config.yaml
n_layer: 10
d_model: 256
n_head: 8
n_kv_head: 8
head_dim: 32
d_mlp: 576
vocab_size: 1257
activation: "geglu"
norm: "layernorm"
norm_place: "peri"
norm_eps: 1e-05
positions: "rope"
rope_base: 7100.0
rope_fraction: 0.25
qk_norm: false
attn_scale: 0.177
bias: "none"
tie_embeddings: true
parallel_block: false
extras: ["capped logits"]
init: "uniform"
init_std_qkv: 0.0492
init_std_o: 0.011
init_std_up: 0.0492
init_std_down: 0.011
optimizer: "adamw"
lr: 0.00182
lr_mult_qkv: 0.4
lr_mult_up: 1.44
beta1: 0.9
beta2: 0.99
lr_head: 0.0084
grad_clip: 1.0
warmup_steps: 239
schedule: "wsd"
decay_fraction: 0.81
decay_shape: "sqrt"
final_lr_fraction: 0.0
batch_tokens: 65536
seq_len: 256
doc_mask: true
train_tokens: 360300000
steps: 5498
dataset: "wikipedia_en"
MLP neurons of a small language model. Each row is named by its layer, matrix (gate and up: input weights) and neuron, and shows model dimensions 144-239. Each number is 128 + 24 x the weight over its row's rms, rounded and kept within 0 to 255. Numbers have three digits each. A neuron's up and down rows have the sign that makes its largest values positive.
A block is one neuron, or neurons of one layer that tend to fire together. After each block is what it responds to, as a language model described it from the Wikipedia text at the highest values.

L4.gate6:152120179155136148087145153127123113114111121149151139102151107175097120131077141116134118120108125090126177138116141170152095148099126152127091139123114117114075089163171124127109157101052123102101129152135112110095178145081099121140118159145132120102194159141151144062147171143119101114
L4.up6:097085164120089136111150149105092177096127116136153141195133108152123077113186136115116132172110120124138103120099138139107138138174142136132140102066082141168110122176139134107191165091144068142142116161123145132122124143109130140114164123137130136075146136118128164121169093157133144158
L4.gate11:155078135114136112112157120126105149119121087093151085115163064130136133155097124149089149123067145128150098162100117169123129132115180152132146132124102105159115136093164128124119102134167134125127090153109123123122152113099121151109099160122121159117134152139114153111171097070098130126
L4.up11:105103097110129139128114136196121135123126134159124146125125136102076129114111106098124138091111151131115169154123131089130130129121157079135115148173154161173130104120101116125104123101143101101144088137122110130131156083148159154122095124188187151136094104101093124154156097144136117112
L4.gate81:137132157106140122122175132182168168171175103150110152116152085127089128140102129140169121157127136155111130123136115111156126137105152177101148069144159127123149137140122124151149076141145098165125160096140109081138122099162125075123154124156146158110139155121136167129126115122087118158
L4.up81:125134096134172125120141142142131140107096066105084160198125122129116126147125073096138127157101152124093154146122138158135116125140109101124110134145093129137137139099116118155140148154121088110135150153138142083102095077118092124102098109124147101102145107128081133126128107101144130116
L4.gate101:101112138076097134110145170129113063115117088143148153145149152104143135130113114132125123182131075143134133134103120108154140185133146127156098132116073127106112112147125101103124086144109089116153155118151121120170154107151069140148137078182156130103104169146130136114146189098169123119
L4.up101:161101163140104177122143142096122134112135119136158117123119131148055136173158132160112100121126117159114097142149153113120058093137154128106127149168111112110150122173152125124088150143152143147112136157077137108126144112119171127132140146113108128120131096147136142135180141121088146070
L4.gate113:149103129141123096097136132096104139147136102094115138142150121151105167124116083133116103167098124076111102152124096153137135171157080124101164141115092141094159135144101128121077089143123156111130123149102115134138116133144111129173109090084150119097140116111110119116184080138109109137
L4.up113:123102114119083133143133133141137182130122127111097090104112104123130132091094118140105137173164139103119128109133148168122144122143127095142141114122118144135123121098131144098134138135141137125095084145149140180076121105104068137131110070137119147076141174160147123182100118127150106145
L4.gate115:115105147119167131165156121127117132119141105169090131141148112145151121120110132128107123064100136150135118140152145155151114162133142126100078136144106113118084128150136113095148122129109107151104121151142079136128121135130155094164151195159050142119150127109186090119142152120087096119
L4.up115:082108111149126134152117146160122130156126112174125103174176132120083164147120143115123144123147106122139132119088123164115142143126139125164109109131110104095113091121133126112113113121107119170137122109136154154092134118153134123102077135131123155141130153132121103083150136127108134132
L4.gate117:074101129099135107099147120099133146156115084146132177144139105134152150132125099144124127141084151116133103118110128130147136145128103119138120130133087128116088070123118142148147144094117152117137132139125154096130125109149084132192136172159125139112145145170104107135167155087106135118
L4.up117:143122098139154129124149129104127137129114104116091151160127116114153140125110122125118063164124098147144128133106142108113109132127195155159125121100089137114120144138117120148123133174099124104123143131142132089088081148134166105112132131129124147117157206115121122105129149124134150110
L4.gate226:126124146086127165119150099158156143145114081112062132115171143113096115161141118117168130133141125141082156114100130120176169121076163143128127094136141105162111112114116109112126109147109115133153104104153141163135135106131142105092196094134092123148107140158112099128127105110104139127
L4.up226:111113123164172138119141143153120099137111132080107146150139109133137146121152161129106108132100116158123116141152126116109118184179183080118131109177116157126126083154151124136123137131137100096132113147135142157124158105126130119121118139166158105213096110096123095113116129133137152108
L4.gate253:091133159133091134133127130163161090131147115079119106135112100148127138127104067120117102115100127126103148093161144133135138135095120141157116119145102084112117151139152124125156159123123126161148104169124133087127074125151116132140106112124127170077216138170139132107154141095090106125
L4.up253:098091112142142144153112138092131164165176127152126115174107112084100093141128124116150099118104116077124097139159125138145162137080102121128125102102137134168128142077162120159141115100090147116114136126148203144140115133129107116157122103132114122132154159121093119128146103105075145167
L4.gate301:125085144093125093123159195124146112144117104130124133136140108141129154173121108119085102128140183147134162111111108108157124157115128168130178106129143159127112136113128156081117100095094152094137140152135097125144176166170103158093118146168114157118130117146107105135142174118122160143
L4.up301:127131114094155159136105131157093115120110156073117157128136122140125121171112082124121130164105160110122133170132130143144133143104120121093158175143112117122165082144105143137151161063143147112161149153123120126104104171092152140152157142130130114138125107160153144134121138130119147164
L4.gate332:157121148147108123115110161156096117110179122135083174141091117131125184147139143094161111159127110109126150115096162126158112128166126126148087137091127134103148125145144146128126151122131195121163108156128151086138116127130106158154141116098053144109169119140107150167142087089119070159
L4.up332:151142149090201099118100143081103127133095084163157130173116129123125130141109080090106121154120133137117126160100095106131183112163142137153124096131112123123142079109107138135115109137154118145116103142094092127117120133094158114150140166126150124110113115121122154122120084120138125148
L4.gate381:158142110120157162075200086148150118136155051103116103164131137105108102128159098167134156100125119119105145144127094147137094165134092158143130116119118143105122099116106123139116112118097140149088110167159154125114118153168111105155121118174121162139148136138125122122111134100113158089
L4.up381:125108109119110140103146127150145135125162116083134144117131119090125155188152132158137126113108128115129136113110085168122111167118142177139129131146125152118095118146140203094096144103143167139096124136132086120129119126125126093161151118131135136142106125115106136112164124121145145115
L4.gate430:100104153141143110124128159189100124089178138136100118159119129131105169127148166172159096148152082096131143112121134129109102144110170133115144127127100096125123137108102166124141115095151155135130149144110120130151143093171162120093155127149126121098130109137102113087152141114117160143
L4.up430:117128113127156152118155120112109134138158065075120163097153141126105098123122151143151118136147142145171106115133149149134099123123155131163138142155129121141106084104087159151124116071080103165122127098144157113123135147136134112130053148159111170124139146139099117141137117110134125106
L4.gate510:146118158147134155129180156115139132092116142114136195113111137135162159119146103120136122115155118155128095166123111078121151123163125121156114125177077154124113101108116157143117114120098146108118090112101119128118133144146141118119113133120116121144166109102132091118114118116118159115
L4.up510:091111072171136134159118119160127166103100121145127136152122111104156087087157118147116129109108112075128095155142130172148121111144143108142156170116122147127125123124132167123139156118124163133115129136091130170136093164108132150150165135130122121119167156096115100183118155120125116131
L4.gate548:148092142079132154110140125126185169122144101158112130129165112110075118111155136118095119095125129144114150127103121143136108138089131120151116113130129127110154095191102145104123185098105134105140106131120157150137121092176126077115133155126131134098112125126087102124135143092056112122
L4.up548:124139113145151141137118093135158135110136117177146110157129126106168117113099155101140133093128126117103144162097145139108096112107112109127139160096155124140185111163076136142123145152144103079146117099129143153149092118129122086094115174110143164130110112130133115092121147125108118114
L4.gate549:107127097087191095118138116131161152150157156091121127138113144134132102121078123127094103105111097115153140089111132172128125124127119132110157138161111136140136146145114128087128167129139131128133146099159117096155125148153113123100159180103145129167142135116101094156167139086084135141
L4.up549:102197120106113123112132128148122125122099139127110115120106171104091102134159096095132148138127173101102140099096111153169099143140149129134155109134080148127126146169102162161090062128140102169131101143111113108146122109110122117118147098137133110113133129111128111160143105143102129147
Responds to: Year century prefix

L4.gate3:138169112116140080104124144150146113123132131142134116125139124152127152174137132109095123123088106119108120149071091110123139112098128146103121083138161145108160140115132132075116126131109107126122131123103155085149152128106137141132139146129082122103138152123091141144128112067133090153
L4.up3:111146124120116148113120143110171100112146100123110118156110155108133090178112153149136116085112143104122132162146124146094141137134134107110155121137135138103111118116126130117115153129086093137118153141133136145084102095161133074116145147128100142105130122139123111124106135115158124124
L4.gate12:105142117095118123067131123132124152185125132130124154121158161117136130136156177120127103166147132137119139131101153094145152102094104145140103134105135102105128103143104147126124149121120110157165090120081099107152126126132117126107120124109114134123153126121155119156141128114067146140
L4.up12:135166106111135119139131132143161081079106171117096116144144130153128133107145142156143125151122108086138161153140078133112103178137191132135127148120120144146138118123115099117173133100204133123131114158097120118101147138152120109155193101124152135138077092140135149103093163126078120092
L4.gate49:104107152082150160140141145114106113116120149114141114144152117174119129117107140124139152125093118141113138122070147096175160148114135100138099110147080157079128077087156130105153136104127120144148161089090149077181144085108137119119152159122136110114166146140139119084103160130076144151
L4.up49:118114124136138135124142130141110105160069145167136151132109125177135105086160167145157121082140133114135131133158181113156116135095098132129127116150106124110122102140119143142137142134130116115185155127088154127112131130119114106121106139121086117105128172125150119153162155127099070119
L4.gate62:119121122156119126136158138104127140139120109099121155174167166157135113123119123144157109133104112110129176142069166138096174124097135139126113142120083126134098162114169130102188113121094112134118126096114179165116160139121129155114096136131118090154160153120119113165115148119120112133
L4.up62:102122128139099135137129140101115131123115127099142142101111124093126152139124118119136125136112156124183106161127137167111125159162137112108110132142124135088148132122159132115140144075156124137139123092123155140098124116080079164100085171123162135129144133118099073117144078147116154121
L4.gate120:131126110105143138093167144139111136125092142163119124143164124126153117176146149118133100124104093091135157100176192136117127131141150132092128098146079147171132138131124124101138158119144150129128120132109136110146135084139150132135122101129097131128080133110144164139151149099105121176
L4.up120:150142125136103080150161135161166105088167156106122134124123133182088104160167112139093124106130111157129108123103129108154138154090110124141117094135145156147130113136149145116157163075125123135106079100128131126142101161095127131112130150118092155130131128114135098136119106137109113128
L4.gate277:100138112145144130117148154107142093090118180124105168115140121160117110100143181145122078129115107130102164140116103166111150161110123098170126113108123128146123141077121136137140137111142083129129116146101122117149134133093168135117145134115124154084133095123129170073108121138106124125
L4.up277:125118167089082140119144142085085122131135169124154139137129156142145085149070128137162174104135134099095102101149133127119131126121138181176123145133081143176132140147136129120160141100087135110105157121114120136116150138142158103130098114141131093114120107135135187126133133138123116126
L4.gate279:110076122124133104138134093122105142091132090163140142136143140115162108126105109162099116111144111123098135099085153141161138131108187150168086151072131094111117090138152156112117124145124141120122105148139095113146142117077119144156124123144126112118132138134136170116148068091097118168
L4.up279:126144107119100153157112112125119114138167110076102168127121139131149077112118175118129135097147102113171123136141149084173128146109171134123117154166128112127136136129115158139135117157142174134103127141141101082130162112121139121151097160138114110158148154129136126134142144124167111123
L4.gate294:118123130090102122145131150082131157128157122133101112142170100174109136136146173137134110108168062116122155151063094139140124152113119132128118102160107087141125138119102149158178138121123150112143100143087122143171163139166126152148157135151135174128167159095125103114142130129109117139
L4.up294:112130111098122117111117087163145094146144117135097138119120133101133155123140133147141144119109127191108151156136124101169138061078155088130129105093128123118139143142154070170137132138121100083117103097125163128146134157093121119162122112130132130107092121096129155122124082104099117146
L4.gate319:167090119080124171164147130085130112104165163125135119127135136137154122127143153164157125123135106099149141156145111131122107124101116118116091094094114115105116132092123117079134125076099178148089119157084097094114159141107126121150093155148146148126152159106103107139131139119105089153
L4.up319:127121130132146172099116105114097140098131165154118093109149115123116156147120154136124113167106087101130121116134130130104085121192086112164122116150118119100145147143124158131092167111132142111086149110092174117135091102081120123102153145097126086127124140110080198149125122154121107133
L4.gate324:128129135140126123142130158110160110097148102185185205137128134127127126112145101132127090143156116143152124158096104130160092204077115150141112154090153098144117159137132059145106162106091165120118119135139149086112149154110143139169105121125159116153149127083129135106142111103127107158
L4.up324:166111144116142146119145115158151094122144102110098108145152114118118133142097106098161128098132140112141173125150118095084097115098103133105149131165118139133135164166134105134120140154156105180154166145144134106132106128117121166136158131076144134119087127089144122153131121154117123104
L4.gate365:102152154111155092104134129145061074115136136119148100104158096138112141092153112117151118140173124131111095168140119125100136144117157065143121089121128094165146177152102098130121094134100111111099133088172148104151135138153155135121099161123134131131140144110094108145154129114137146145
L4.up365:125098144114117150158128107105150134148120138145125137155136083132158194104139130146092141147129093112126134161082143113130132133152148122052082117069147086120090093164151136141142155121144121098132106108138143118147098171140098138121123117113104132130140171149114099122096136146152128144
L4.gate449:139101118138119153109124158129157128112159148155155128134140117128092165102105099111131148131096133131166153117066120124151119153103143139150141131054131133112125111084131115096109131127105136116151134128121125102143162102137155133124149114122127119122108129089099134157152101092096121174
L4.up449:084091166130123132160150122093149121117085165156143143125140121109125135141127109126096111140142129143154058081136068146103112131160146175121169081136140119124113096110108133100148140130122120119116106159102112120148131143127177120134108146162125105119104138148155148128124133140119101149
L4.gate460:140095118116141125120134169108129155142150110144120128165104094151071164153147123119120107132159146085122111136096103117152164153134093143171138076153075141102106124104121107123156121086082145125144135127116134113116156130114114160088118161118113150129128153115115153126109168110137103191
L4.up460:072093146098111117151141142133137161091153163146136135068138144165132127130123158086125136142145111116140118105118137110177163115105127105146118143134138141154144106105156136107128184103145087100161145081118122101158111111125164092123134108088126138106130097113135143130136117116101112153
L4.gate491:099119136115139155134144110096133158112092092173109127109126105110147139101109128092146129124144134124159113140134119098110121127158146138126133128096106150138120147134117120146104071131114059148176127146138130140124169151096153098134121129162155128160171138086160116106133122115081121108
L4.up491:115165140166136148165116121179114131148145121130072134128111116072101118158090182126159087138155117146166119136142098160149074104136159098106122101113138108164140148138112110125160135143115098156098179133146175121165086156123154128145131143094133115133136143114138104139109145128147118132
L4.gate499:137107147079112140123143110132178117129158087105068129068137144124140167115156069124126153109106144140117117149118114100158115152155131138142108134110076120112123138154122133165097164108123094128147129073133118163103123095138116131155102109132124121154120120100137115106158154128150152094
L4.up499:098159130122096130126140121131125068146122162193153131144140118100130102170115130071104159102150147090152101109132105106144159144144123152121140134117143059136153093093110112166080135121163106135158092128123152134165148163144170108113131106110119053067092140168173131139145102116121106114
L4.gate521:107113146073125145116133142141176089103129169140138134105156099144091119112104151162137073099131130109149155121133084151173159168116122123127099107160087173110164161168147114113119132112186154119123122130075127115135131102135115147131145171107130131123159129134105126121138130150099097132
L4.up521:099112124150123092141108137055167154140152151111130138145136117144125145103140119155104083126106172121134139155096096122158117130149116122099147118122120097087112143119100108144194129152142148116131124141125105127150108151122133116137133164090149106093136142118146122162096109139099118072
Responds to: Phrase-opening and closing tokens

L3.gate1:122105122114110104122127078103195164100166139108137151144107109151108135162122147101161130161128107134144127092124109155151128122081138147121095120104147095146137144147103157106125136151180133089116106105144151125100153128150116103147124113143152138107155135122139142126103119130052107175
L3.up1:113175128097113120109082094120168152155108112127098086093114128123151148146110171181124098155145102172141126102143145111121087121135129147140094130153125094145071114103155126158145130146134139122134116142132154119171148138089129171121138174128124097145108150123108117134157124137164088155
L3.gate50:090098114073141163092158113130140118119178139105111179135094154143124117118127177125170081101097115097125142119147143117105139139105166147135160094135058109114109133122115131104115124138105123095105181132146129138087121180137121177146094137151111135133147170119130109167150100125115101136
L3.up50:128078094125142082132105116102110121173130079131160130111095118132133122109127123113147121124156116096123124145143129114164100152113132127098151117124085145142168149129119118154098130133159129096160168121151087128141119143120149133084119123104126096181127113133112100137137153109140106116
L3.gate374:131109165101115094139163121114164125114160110109134100116105092184156158097108114144114122123087144086115114128105147123174136137134132133168140159108111136118120201117125135143114157138149128094114091121166128116063137148101120118154119124114142102128153137118158138102133130114094138114
L3.up374:142109122106134140131124133140153131124155152122120128149141092133116132125120146142110122151126133108155138144143184143120119119148165102152130126076078098125129145184138156107152151131113128113151117114091140094088147107100150087163155132146119142085113172121144111125156107166116111143
L3.gate377:124137075105079118113128137123161179164116104125105130148159131095124172115125111143115098168148145152133136085108152090117104141082153146135105099133185166140114145148089145155154105148131100172127142120205077097142142145121116051110107171142132162148139122104135143173116106158112104125
L3.up377:097147150155132117111142123146130105105156140138085108136116143153097081133144096144173144110112103120135150124154147146127129098143132102138156142111123111070090183133144117163171125145134156184121153108140094119138140122160115095138157114101163118172103154108121140119141111121128128134
Responds to: Word-initial fragments and "the"

L3.gate92:142136120127137188133108167135105115141139093151148157088153115179144120099112188121119095130109106169109088189119138111137142154103125119127109119125119118101165125168120123131102154092130104153127138134077145088154101133079119137086144149160097087085112132106162140155162146112108129132
L3.up92:120161168129117171110124157099155132129108135153067102089194143115088115119165101144128121169078102154093158129137125094125112111162154117108109071131120157077133071109126142097163125112155092132130169141138139147155137088137128109103091137141117130122166145115108110118122170145135153116
L3.gate109:122118173110084158091142147112191150136113084102159116150122109144095134129118122105091140108121093134128179099104145141160133119101178143141105122145133091084134093124107104084145122092134144155132133142139113098134138149110120134136111106198149129135124154079127120135144140127115104124
L3.up109:136170174091146130134144153107105116141165104151154148125130164175127157140098147105114109089120070141133145142125107169062133132111120112153140118121114150138152086125084132185122148120107128150119141140139108100134152122150131104116139119136133151143106098124152109110126139131147150130
L3.gate474:131085133094139076124117152090176128141140128183142111123119133091118152173102114149128107108151154106122112129118161126134123118110158099098088075155121115139122125130124118116092122112127076134124158116107140123103114108116111107111148182121086138094127144097134158104090122140110141129
L3.up474:146160114116171139128138143114132153145126156161113139126080095123112093118111117110132137097189121141170113158140172138113085090110169125125124149148136146148109144147168089115089159101117146194118115138166135115163100129106131136131173115125143092148140116070095146095171131107118122112
L3.gate539:124123114111143104109166126146093100121149111153128129125089085176116128129165110172120086147116114104150147146101094132111108126138114145125169159048090119114107127169117150085096159102133150121134135135105096102106127129145122133153124151135073134117130127131100147139170151111118116109
L3.up539:129086153124118123125144153138133144127090144152174100149098154140163113141152138111059152154102096193152130104134155180111115109079153112122133135122128130160147101096101111120136130128144124140144141159132113127116122143088146091142098119137098128108155090144131170083111127125099157129
Responds to: Century prefix in years

L3.gate194:150088088078118106150156148116098124152157122115134144145123122154101105154117088105157126099134153113168136116159137108131126134107107144161085160150163112126141123119096102163126164148112107146155119147155148150121111118110108112139135138148125154144114154144136153147116135142117085110
L3.up194:151167103125113129133113142140100120113154149104090142160140156161096111165112111092158151067145129123139154174174170108093130099118158118155083100098138103145174093134144151131103143133105113086105116134138101107082126139090108114125119160118116120097109128175150155116121108106136171140
L3.gate229:162146123103185098146127113126152095185142138093143132144060104118116172143127096158142183133146095133144123113119139145155130125131121162126100183097138099118141144144142102148097155139122132112126125103101126142141109138106122137126081118134088121140108143155125084068112155130122119145
L3.up229:183084121123184147136103145115151148128128094126148153103144091126116121142115094138145091094125192122153114107109135142136132119129140152105157113133121112137134119172149087106152123162157136136144118148140141149103139117127108129122169096135130153147118120106145098114109156140126091156
L3.gate320:102156137112145154136137115153171143106160138165141132159108111130120144112109114089132155117114161111143112137149116101156092182113135121143079165137116123114172132170097095111158150157132115106177125101099158103158098143117094111168137140108113171125122115125133165112115150146063120128
L3.up320:096127089102136144154099159172129120131137113126083136160105132109106114117090148125132148103146148179112131107134142096105107154128171132131115128127121128136150121157146114141146123140137123092105147157116181132130102141135111132141168111111122129120125125132092087119104131113138182158
L3.gate553:113120137103135108102143088176126124170118112098135101142140132160081127152124153150093161123155144118132101092129107120134101144121122115165140105131127156148139139146096107090109141154135102145117103138118144148144122126082109125133114091155118191145146114135120111133086118107108123137
L3.up553:144190123096166122133141148186102131133107166125128125147093162136159093145105171112131131139108127117129162101151156119115130156157149124133124172092149107088114131138165167086126120096155088110099154121156147064151135119101120181155136068077129107122158116149129115101146147131110142124
Responds to: Word-completing suffix pieces

L7.gate136:115095097121160115147145122099095113115132142143151128116119092104087140137092111129118100165171106132178127133125157144150132150116144116122099111165098147138123152144137101127105156132119127156156101117130090121101123089132128149138135137087112182128104138121159123145133099120151107159
L7.up136:135111118106137180120159176080129102141183140127117173130123148116130168139095123126130096147137071150116100150111133157130153111151118091119125124119106131132130153164092171082104156141116131128107119131102185105126121116150113180128129117115129129144172129070126086130119121092078134122
Responds to: Noun-phrase openers before modifiers

L7.gate88:109096112142141119081138155108121122125111193128143110153137146169100114133098139112153131129110113157091139121150139135143115142141124142165136110119144120134157172137137107145151102118085135155116113094110112089146085162144145123136102166103117125145122111127116140130085128145161114142
L7.up88:171101128116126157085102150114162135125140116153093120132115127128155104087144142141137143149125107153104145126191158078156110124143163151115173112105141154142122130144112117128153139143163145115082146141144107106160110111104117083102117164115108163152115129106130125142116122103146182103
Responds to: Plural subject endings

L4.gate29:136137121108124142109124156106129101155143081109155142180145100137108116094100118126133144104118129141132136154142091104144151152139128143157149169145115150087149121141182060150125118160162143125129129154120121082104128236090108160156120119099131141125163116103109146115129115144131110137
L4.up29:109115124106129139128098111166125109104102124142135198104128129167152150149133140159135132170145092111094111161112133099103122126123140155145148146141142097144111125097155126151123167119131120099098126162101162109144101099105102129170126090109112136138136131143091167156137119110130120102
L4.gate31:114103133062141160127120148141112148122145113135062156082135166177101097127079120089094121111166143152111169121157118119119121164111139147128125125144116108119105130113122135138090158123161084089112165105161154144139152144147137117138113143120124117123131131125125090132186135080160115098
L4.up31:091121105100143139111117131126109116145141150155108069129129128170093145131119113070088129109140147116145142124156087117174125102086147175142114112142173106155126119161142108087139140164196138146128132077153166149173140144119153142119192147128104124126096146112138117147117130114142136082
L4.gate139:109070117123107146126173156170145097131149118122131094126121138099142114136118117115115144118120110163094129119134109097143121163138182121156165127104118152133113131102090108133133142138116158104125146125157111126140143105089099143127126172132111192146111099116098123138119132087089115121
L4.up139:122098132107098110154131082156117134138162108120142123142165126146112123123091121121115169132121084171103145150172125132138079170129125127173115138079116117120073173155139108128155135146134113131095147120145186104127125160129135144138148139096135177144132129094134132102103119120103128116
L4.gate143:126101156110122147110183141117118136141156145118127179126151133101148112146130077097135132131101114158142142144106143106129101140136157172152089063132124131132118114158123122097133106130135106115076110104157165102137178151098127150134110130116132119148125106100106153132129124117126120127
L4.up143:109133125065132131105122121135145138110114183098129157126143178085152165110139147152095107187133123142134092165123141132080144091071122133162118098161125093156111076125138164130133178121118126105090165093144142119108116130148121145131132108103107150158123102078142139131098165138126149106
L4.gate202:135118116114138115112160161142125099085127108110161106101103104106132145180140120144147106129101104150112119131121129136154040153146105135132117095119136130162128178173116116093133105152117152172142118118118115116132137131070154142119129139055131139148098113089117086134123103125086139157
L4.up202:121145168132118160143137161118123094179157116122131088144118111131116087138076103101157131100125138134152129113144134092131089125143105086146221131119105094170149159150113085155131156156145120155089157133155148112118112149152089136144166125145120169151144121128127111150124144167102153143
L4.gate207:107127153100095141098105116119152163131156091146120098168146109150116112128134103089090102115168085113099149107110126096164134159120094130162142126155122164129119106138107161141089136118089119101117070161117095119152145153148116141123147122137154157098122124098118137152171158113125091165
L4.up207:119123080107141121107096129085108203113164134071123125151140131165102127092123125101111077090102155137098142136136115139089112146086102147141157117138119113124154123156145127131140104115146079071097131116064086135145118125180111141127137115137145148117089128132109153134111122080106150142
L4.gate214:119092154134121165133086132115162092153164130124115112100107126142144159113114157130110110110165126116120146147127142086168158141105163128114097110121122125122145112121142115088144105087118146148152114109162127128111097135145120168132134129151134126086120078098144143115090142130117097138
L4.up214:132104116129107186154140122163115182151151111134143124137121180129120116146144153128133121111130087156158128130144168120097132150191119153145112129132133131129120153094112128090145149129129103109098142131126151124104097135146077119130122109082114143148100120073122078100133113108115131157
L4.gate228:141081116113112136137148148143138117103145086098119140120111099137190125126141123184171152133098145144103163111125143104172105153134133126156143093107145136142108125142158128109163179112135116121150088120145119158136143133109112141104073129106117142106109086120102145108115113137127086123
L4.up228:157113138131154180130117109135127120153135137086139119174131143151099073069114109090154135113189127125116108111152154115126100113096117124162131160107140102180130130075101165116122110143108133163108146125102112097136134109110159114111106150164157102118090145118124132093102166139114112114
L4.gate242:111123128102112099118139112121171127141159111108105128112154087100111148140147104154125074133130132162104131125107144128209112124112095162149105126121134138134096109134077125115127157119158115117150106140096141145143154168145131091151153151165118146125156115107112102120094145123115098119
L4.up242:112145121129114071142132125108120092152119122114100111115146127122159169161158093142107158180150117115150069158152157127159128097136149119115139150122115140183148108113144151091141164111108180142116145131100107123115119157136078124137148117120137088170146076103134101154106142137132091110
L4.gate304:136145097116113148113158138095123096135099112119133103142153133127142122135116089135148124158100102135155131161113139155127122134121117126111115091118134139084132155157117106132121148151123159124149184113132163101085147172130138156127122178137102134167143162119104139159142139124133120137
L4.up304:125148129128168145160132084120157093104166119098128133152140138109142114095122133079128139101120125099127133164186112137125112165135146121120174134163097163111074149106098091134103133157136097120132087125135140141133116162147083118102146098138145163122147114097136168091093144161138141165
L4.gate349:115112115135136122140113181137111170128157120158151154137129138109089102123151149092100167136128157122092117134101141105141140126128116121141103120132097135134113127120155110138119129154124117132101170145131144128153101133148071117093149121171098117139114136155093175113134134124122094115
L4.up349:116132117131129111134092078144181111099128101077129119112152119150128110160138129144145149166128142116124072101158096118106126100087161096172090147109133092120139141128106115129174144158144151109147174131099141125098092123116092127147115133138143105139144159132154139090118142143116083119
L4.gate431:104125116139129166140106130154068117115144136128101173079145125095150119128143148115105100112128099152160131069152130095146124143150120136096145107130119104132087164127146126094118121093133171144166137083128101090118146127141082160138156155145106136144139145123129108154119127100134141166
L4.up431:138116104102123173145136119202137148125135148158115108131122124165147125115140101118126142126109124152130121169106130130118130109168092137119107153136151152130129154070135127119123147111129110159114112123150110152147135108089125132150133129162152113117114145083119078092173099116116102121
L4.gate444:116082147100140111141137154163063129090172122151113147106127162145162125116096089077105116120173143148119122128130112111098138159093161082179115125107111142134202130145151135089109121144122152140112174128135171125169115120094116160128149138166090125109111093123146111117155090089140128129
L4.up444:141139136105099156155146088156150106163132091130129135108093097149076091132152174139141150129123133159144100137127175139137131120117100133156146136134176157137086161152132131114100140126121130145147116131091112135111116083124118116152163135115140154151149130078146088121101117151090101113
L4.gate470:127066122102122102103120099147170134092118131122117130143128168164101124135113119147092139151125115116122130088155125139132142113107161127182134116134096113112117170142158097153152164099126143131105141148119166132085107154157108126114130109093112110084131123107130121143129128128110133133
L4.up470:124133123127120096121139120091156148097123118107128119126145168134126131086113082097121106102108121151112080092138135109180109090137101109127113140160112148104095110168126133122093105152118156096122122140127123146105118161135108109161145114126143138141128135122160145116105147152128100135
L4.gate518:174117136101110130089114153134110164151139152131130141117167152115176086113095115134133127145122107169137102098122127122184120128121141124138145135112112149101181053133150138126126155128148175102139141115129105105135156147103147145111120113084138100125128102111143130089101110129076096155
L4.up518:104132114119119117133125098170135122155103145133136086164162127131105102159099155127098162145112124147092134162187110117130148141129116142124172109133130084155116137135105114072073167167122131109128139105178150152137099161102125103152134122144139113112091102156135162135092128115112129122
L4.gate560:160115144156087149148139112128146149115124117109125117100140121120135172111116109106128123174145161118123123147152163103139128145168067104107112154125126161152075144155117123126154170086140151149107172135128123095115124155088076089156139139147089123137130103142091127142095106113155139160
L4.up560:167108142137124146178138161118101100135131147118134120139106128128158082134160151129132124117107106169111138089129152135170129120144175096125103127109133105144120096131122064172155158085128111104148132136105159115111126136137082102119149140104092098142125109192111118153090139126134102167
Responds to: Plural noun suffixes